From a checkpoint of a small transformer trained on Wikipedia.
Size: 16 layers, 8 heads of 64 (4 for keys and values), MLP 1344 SwiGLU, vocabulary 8192, 49.8M parameters.
Architecture: biases on query, key and value, tied embeddings.
MLP neurons of a small language model. Each row is named by its layer, matrix (gate and up: input weights) and neuron, and shows model dimensions 341-436. Each number is 128 + 24 x the weight over its row's rms, rounded and kept within 0 to 255. Numbers have three digits each. A neuron's up and down rows have the sign that makes its largest values positive.
A block is one neuron, or neurons of one layer that tend to fire together. Before each block is what it responds to, as a language model described it from the Wikipedia text at the highest values.

Description: Word-initial capital letters
L12.gate264:121137105130082110151148102107136123135123171122124158105074117087144099138121093149147126150157133108130129145174111129150099172105109121127129119134148104115130116095118129092115095146116166128124124156135165102135085159135092131148101098129132116094125114155138141154135159091073084138
L12.up264:134125162115131107161099095110107160127143125135124151154171125151164128107138126158128110106114129118146147146135152113108120056172092139123167170105131149110142135124080142116136128130127127117071122138131137124108125133094112116113173136126152105125146112154052150131188109091128110109
L12.gate1308:131122094120128071138180147163150128151137138114168132131085140135121076151109115136177126141160109157122150161138129154160128132107145113101177130128146092142124107127123149128085124175141132148130127157144121131151121167149081139091134118115144118089118153172150133137133142139138120101
L12.up1308:127107123144090143119140115110138169162170119108060108118103162150094084180167137094180135130147125145154133143112110121145123150110140142135182105111128107057118166076154106099131139144146121103059110152123132079117101123140128134098099127134159115125151153120109105088123067125145154143

Description: Mid-word consonant clusters
L2.gate63:125154145114099101121114106128140103133133128133174171105129148107121127148112133122128090139157134150150169105157128135103131157161127118154108196153115144125107107088126172141150104083135151132141153140122086111113133139110110119158090149163138131097143083094131089103134116117140131143
L2.up63:129156142131142135122137129094138125135137152113136136146113123126129126130110155093156127088114137122157100124103164165083120109148131115150134149167162118134122125113152122143133120152127161145152162155163124131100145158130107182087158135139167121113161103154111109183117102141121139144
L2.gate405:180143150129106125140112148155081137139133126144120168147092128167104121120118137116097109121089138146116154124159139114094119140151112121150101105122193093122105123142124125118156128121154131121130123141154128148083125133172129111127153150180113108145123147109110116104162139095119163112
L2.up405:184152178101149128135129120104148142156142143105120095131125122149147135111099105120139154124122132124143109159145162134124107119133117069132129132081131148097119126089106093117145129134133096103142137125068183150098172102099145126096117155138118163122108095111145094126100105078118151093
L2.gate563:193101138168099150113129134127076111135146079149121081094131112167138108126156093098138116114165141114147108126114096137130152190117116170089101134138069104143158131155121144165113139155138116140135181141145143153078107166082090126139114110128158115092115108117129123108128130073138125117
L2.up563:101165153147139104140123112147157120117132110096148151180129113149153088158107118096155113156093124107146135111131121170119108158135120146105115086130193115110140171132127126106170117083135125117113126114119123134147144146105139109080138146119138118130095108093158157123146137123147117130
L2.gate707:123109160116117122134121133089124134158118157099164115144184118124120144130095124115140139102121159148113147105135118122100115144169173119143132131113122156142177106156167116132113147138146156126165117152128142112122147131124088111163127165142108159125142129061085152108168163095142119093
L2.up707:106146137128129130144183090124114109130164146133081120103123121141134129131108135142156133122153107129142101168081105135148124145114155125096142157131120095143163141108105139110123128094153095112146106109177125161107106090094112140158129139135114148112148183081121143137128129088108135151
L2.gate768:163151109180148149094101149058110136123165123158130149169099131115104154123143110144083120134103128085111139129149146135103143147073158188122082109084116107185157118110121139103143143096150145107109107119113118122153141172122113173122134088170111123128151117115141120147098125151167157134
L2.up768:133163131124123102111105176156116124134158109085111101099086107142127133156121144140115118151114075141110157101128112124102096155116115130147136113081115135061138116150152155114097120119123116123091135142124106093142095115116139165149122130106137137107140106196133101133104094120128140132
L2.gate824:138143147130071095107131103140163147144132123120152098120105107115128086132109099120090164166177101139107132128122177123137149120133099148159118101158131164117140140118124130111083154128142124146148155153128098131096116161210148115128125126128145136119125097118142176109169135110154101126
L2.up824:119093107113158113107145144145136120108111146150174130140128123178127170140167171132113159130105150123144133084115100134138145134097125144145127140118142136152173141118128138114115134144142129137095173103102131111121127151094149090164190119111169092138144142149168161108146093131121115145
L2.gate951:117124179140140122170124127149116106127153134147090113106123121101170115132126150166125125080167106148135158137122106134132178163076182144119104114151124108120130138142154104126121108107154142127164121174138125141181129154135129099124141107120132107135149142178164111131155100124117166132
L2.up951:128153127151133155129114148128146132159107138108141169111155088162155143160116137100135111121117112080154116132135092107135116143139111129122127102120150145105137117154119144114146108090207128097131147143143161111164171126141129111155158113124140149131080138112158140136165100140105136118
L2.gate1210:142170165100117120152112154150122099112147099165179137128099151116176129149098172125102128163136109129137070153171106120125153159103117170139161161101169136151141103146128093134129146135134131098124078169163132121184127110119111138135137141122095088132140089160174097106185151144132128133
L2.up1210:142142145145145131139131122157109115091167181148085103123169106128093149118091137084127160124140103152103129143116133130130119108147127096090123108123089130144071115145134121147092147088121141125114161120140104094095167139101094098088122079158136139138145077121155176122106118147121129055

Description: Words expecting a preposition
L12.gate901:162124159131127138115101129129128109131141148145143145098142127146143115185140140105153169141151139172153144124095142138116163115084168117152133122102070151169145105143141085116139136077083106125108149077133128115143128096107115081112119146148120106096186127136092162146136151087128125151
L12.up901:148132135148157135191105151151119146088130151117129123099145123119158124135123095131117118108128125145112136115154132142148110119128107131139103144145154119140155148144159135124085167143095126146146126120090112120129157101142103087122101119102122178136136096103164128096150154107185155100
L12.gate1067:167143119124126127158083163112128119156120147144130153091118094141123097148125095081106143111116134128094167124116123126120119168103127124069182095152156125130156087129127098120134120150125126145124149163121148115142134121102100117154113148105115129118154116115104147110142156142103110138
L12.up1067:109137131127159122163154103124143108107155176139140107122132113126111134172123125115147153187167140140121169168083123116107162163133124102165148096124147156111141124144094135143119090115090095129091127138107136187143148182106121123138116130101118168123091150108123137159165132114122131143

Description: Mid-word "st" pieces
L3.gate100:117087150163136096082119157056125138140126101102139104162125151119130126127114106110128109112131105093112160109140122117148161155130120150157138148129150112168132112105159151159114102115104112138142106129163143088131122135113128126121140095143162167133108077134089148116156098115115137082
L3.up100:165141110135136173135110125144155128101128159108126129103119124112128140156117136118112105166135099167116161151130122193078133131113129166164167102151082144114111137132121137133079118130137134112152119143113084113146107114128098140089133154119115156122102125134135145116126100122081134168
L3.gate457:188149130096120120103157138144165096149109114141150111111143131118148150121132134069122117144148126172087143113114160154150120153136167140111140160114125151134088096088134120148154115099143157169157147159109077163117116101098081074141099144138123113080105109139148138122105105163118155105
L3.up457:121117090087090136118130113170157124137159123115079123107112142150144160126112129071122107109128142127088110119142122131129097133104114183123169172121127099128135126112120133139164167142173167164094116143119143128119150123121143117122178163116135141164156175111087158127171138105117152144
L3.gate1151:101171150111103102142166104174097126116133118165161154084108152121122156142134142138121153093131141137103121165156135125139150140142148095147137104107117132118112185109161142161153139153138133130138146109119109155113127116162080111093134122150145098128111111172137088080112122166095102182
L3.up1151:101109130114195091152140145141154130117114108107133154145137156071138089104107144116092148143154126144092114149123116150136154095119106105146168089103095126147093171079156087144160117101152126152152122122134149107126115102116147139123100117144138130129047086106163122127178125151150118104
L3.gate1254:129159127121146143090121136148184081152145137103144142179160104119153144116104127133127089126154175180157106137150141121146116137110148141125113131108113128126129162124082135125176118121153131122145135150188093165112116110134133062095140163127125112148121102086123143098125116126132138154
L3.up1254:123163104145106116115155153141165113126126108119093129123151147118115126129130156083138149135121112109104111138186114109148130130121094121111074110089151147129085141170153112143140134174151141147122145109119137075168120131119144120107111150160146110141079124113150099100086166139132156150

Description: Section-heading word starts
L3.gate587:141117131191149160106139118118213154111134121131123119100122125094113142144124135151106144117112121148109170117120114137134076112089136073127123109153170123097137078141090137151136095140047121175098156172097108109135127136132125132128148128116108137105156126139133140147144134118139134115
L3.up587:152132136144097126123118146152113159099074124074137106160162136148124124143110113100093127108158123137125113101173105114130171147139122127096101126161127089150128111123069096157115148102224128151130154136121134136126106160133121131103142139191105127076089102110141116114131122123133142116
L3.gate647:126111105120122143106161087109121125089142100101157137108113140148126138136143153111096130139137138136144125111151159120120122125078093119117101129124121157161131155150123164154180181114108073145166152096110131146128112113125095155123132100121101096151088097126143108117129120156124130122
L3.up647:131143105114149078163155111164161127180107115160163114096160153098123134166128090133188145171132109118150086134141123147158101138139134155136093108113143138075130114173108115146120066097112139117105144111121139093120148164139158115082174144159135118124105145132143140152125095109113120135
L3.gate768:116110101098113121149112138136147138108107122122116135167148135134142085099112111132064132091127103116113107125160138110148155136146122152141115068198093135109123154114141132162105131138140133158112141129122145136132121127141128153119155154129125123146070116121159134116077140162103144153
L3.up768:112097164117136141130138162151148138148122153076110152146119132082070138138101150136127128112164140141129109137168182138127151099115079137144121140167133164151110107115150154134155110092158153102119105103137118094121117136153173129113133144106160143128118133177092130143151101099165112110
L3.gate1078:128138087123102137123077126087147137156158117100113122144117090127114109079152167157094090153161139093151169112173171124115107135131091136098129095149142135138139097104130137150122148075107130127132151159151090138104089166157131103103110129139148144139121109156115149148145124177112146169
L3.up1078:159081129139093127100172132135165088117069134134116154157180130131140156128131111134139154142154103146137094124144109158122172134101131129120103141122144106147105125149117126120141134130119078163103153074085118115117124052132154146129098164147134148095070138112105155114083135111155107138

Description: Word-initial split fragments
L2.gate23:115148114121115082115141115115138138182098167112101121128114142086155137095162146130111163114158134112155113150142110090126158116117093081120135099147084140116126148127131136174147102104132153159149139139124135127121100129152121147142143131132089096150160128171123176153124130110150127116
L2.up23:142159117123123135145124133129130105142143165154165148161118131167118166125162127142185119130136148118148137141142167104130125123134135137117096097136111153157085145107157146106130122134106092132121142148124125125113129122128112106145094149121089139113085069143128146120141075181150097108
L2.gate47:085152166089110097085152120126151124116192138120138146102161167105154078192163183121127087103145138154115094110179111137125113122141126119113101120100072106137187131109152139130097114146157104107160102072141192124097107142111140131130175093120135166130138084167150105131144099134101128109
L2.up47:128121068113150095104177115142124120130093143113147122122099118107120115120127120125128101146117115129136153153115160127132133122088100130127089135136111124114106111129162147131135145090098130117174124124154133087119148148112093144130098130119160154129110137113132129140129110118141114160
L2.gate250:178092122139089120081169091124159138193120159141135167108128143166147110159135139116111169123145102113145147116104104150100131105103135151144140119102137121146152106168128105116128138142132086129117134133134141088096139131166065088120157082165157104121115119109134127143105149146118129162
L2.up250:096149129166149126131134081098148131194135098117109144080154167128160099103135126141107104109140168150086101134126100110120158132106113119138098131133108147100139107122131145107123123118186126112118142103147158140118101141125131108136118073094143159109084142133119117108115166150121135116
L2.gate252:155133162165161148107154120126114113127131071144139117168122124071105105160164094164143136170157148136119115164133160120129122100117110097118155117125137109135124103131140110138085136129116143115138199171102134163091144132081138136108177104085128130168146133121176146149120097169115148144
L2.up252:114139123171113169142141106131126089150156144111131105152117153147140124138124116139141138123126157124142171191140157123152119126127102121129148145096117130109133147130104139146134108158109114091122114145127131129135128171153126156113135094177154115151090157137123135124140093126162166132
L2.gate590:138146103148138107161124115115158149112149134138101093147108133097150102156135128118082147088149129154118118129140116092113112110145139137100103120115127143087111119141111085085096122114115135137128114124139136143129126132120138077128114133154132118149149126102132165148106149150091127133
L2.up590:108126154125140072098159121145135174133082122091121157165123137108135109171134174148107141113112099149144094138124102105179088158121104112128106106136135126174143140087189100134157162159137111080115121113138102162105096158162130126112171086133110119097113125142115164139144108162158161120
L2.gate604:169132156102101093146136161106168153139134134161122165152149132122142124175110116127099140112170117104136142131128101069120118138139109124111133112068114131146135115131130135116126109125154092135132166151128132125118135163130133121133162111149099119148114092100126092133100105142156104134
L2.up604:138145088144152130123134117107150107128073133183136124108134139079120150128105166128144107122153112144102145103137136064172139140117124104132158083145111102128140109104120102172111151155142061150112133099109119158144125118119136150133096149113151111087115127118162128129130125132109149100
L2.gate875:185113147149074149124131104098117099125137152157140142136177097126174085114121157147155101135151134123174092142103139151129147144118112129123108150116092107139119139109145105139121145104153154091108141120116127134125156104156127133155127124158101114116123138086126120136107115172127181149
L2.up875:152128169114128102133139133069154093072091135140133125179119082141123150082141111143139100143120139159144150133165113134100115137138150139131119157177135154129103096117145060106088119138107130141134119142136118097126118117106088120118125166138094113140159122124124115132103138175179095110
L2.gate1198:140136137140155135151136089116170111135095161158114111109141111136129098100117134134166139134140136138170128068131119113132142144115160150154120122132137104155133175088141124092088138118185142131102050124159098116089129136157118116120110131159143113117118089149149152131152117146170123132
L2.up1198:112107145178135170118126118151132133170127155144119103173099180132095090142136130153094157194141133151126154139190157078091096140098133142124124126163138082133116074133138094120135129065124099154127149129136147120145146107134149155116144113114108164142131123105098165126077098133133142127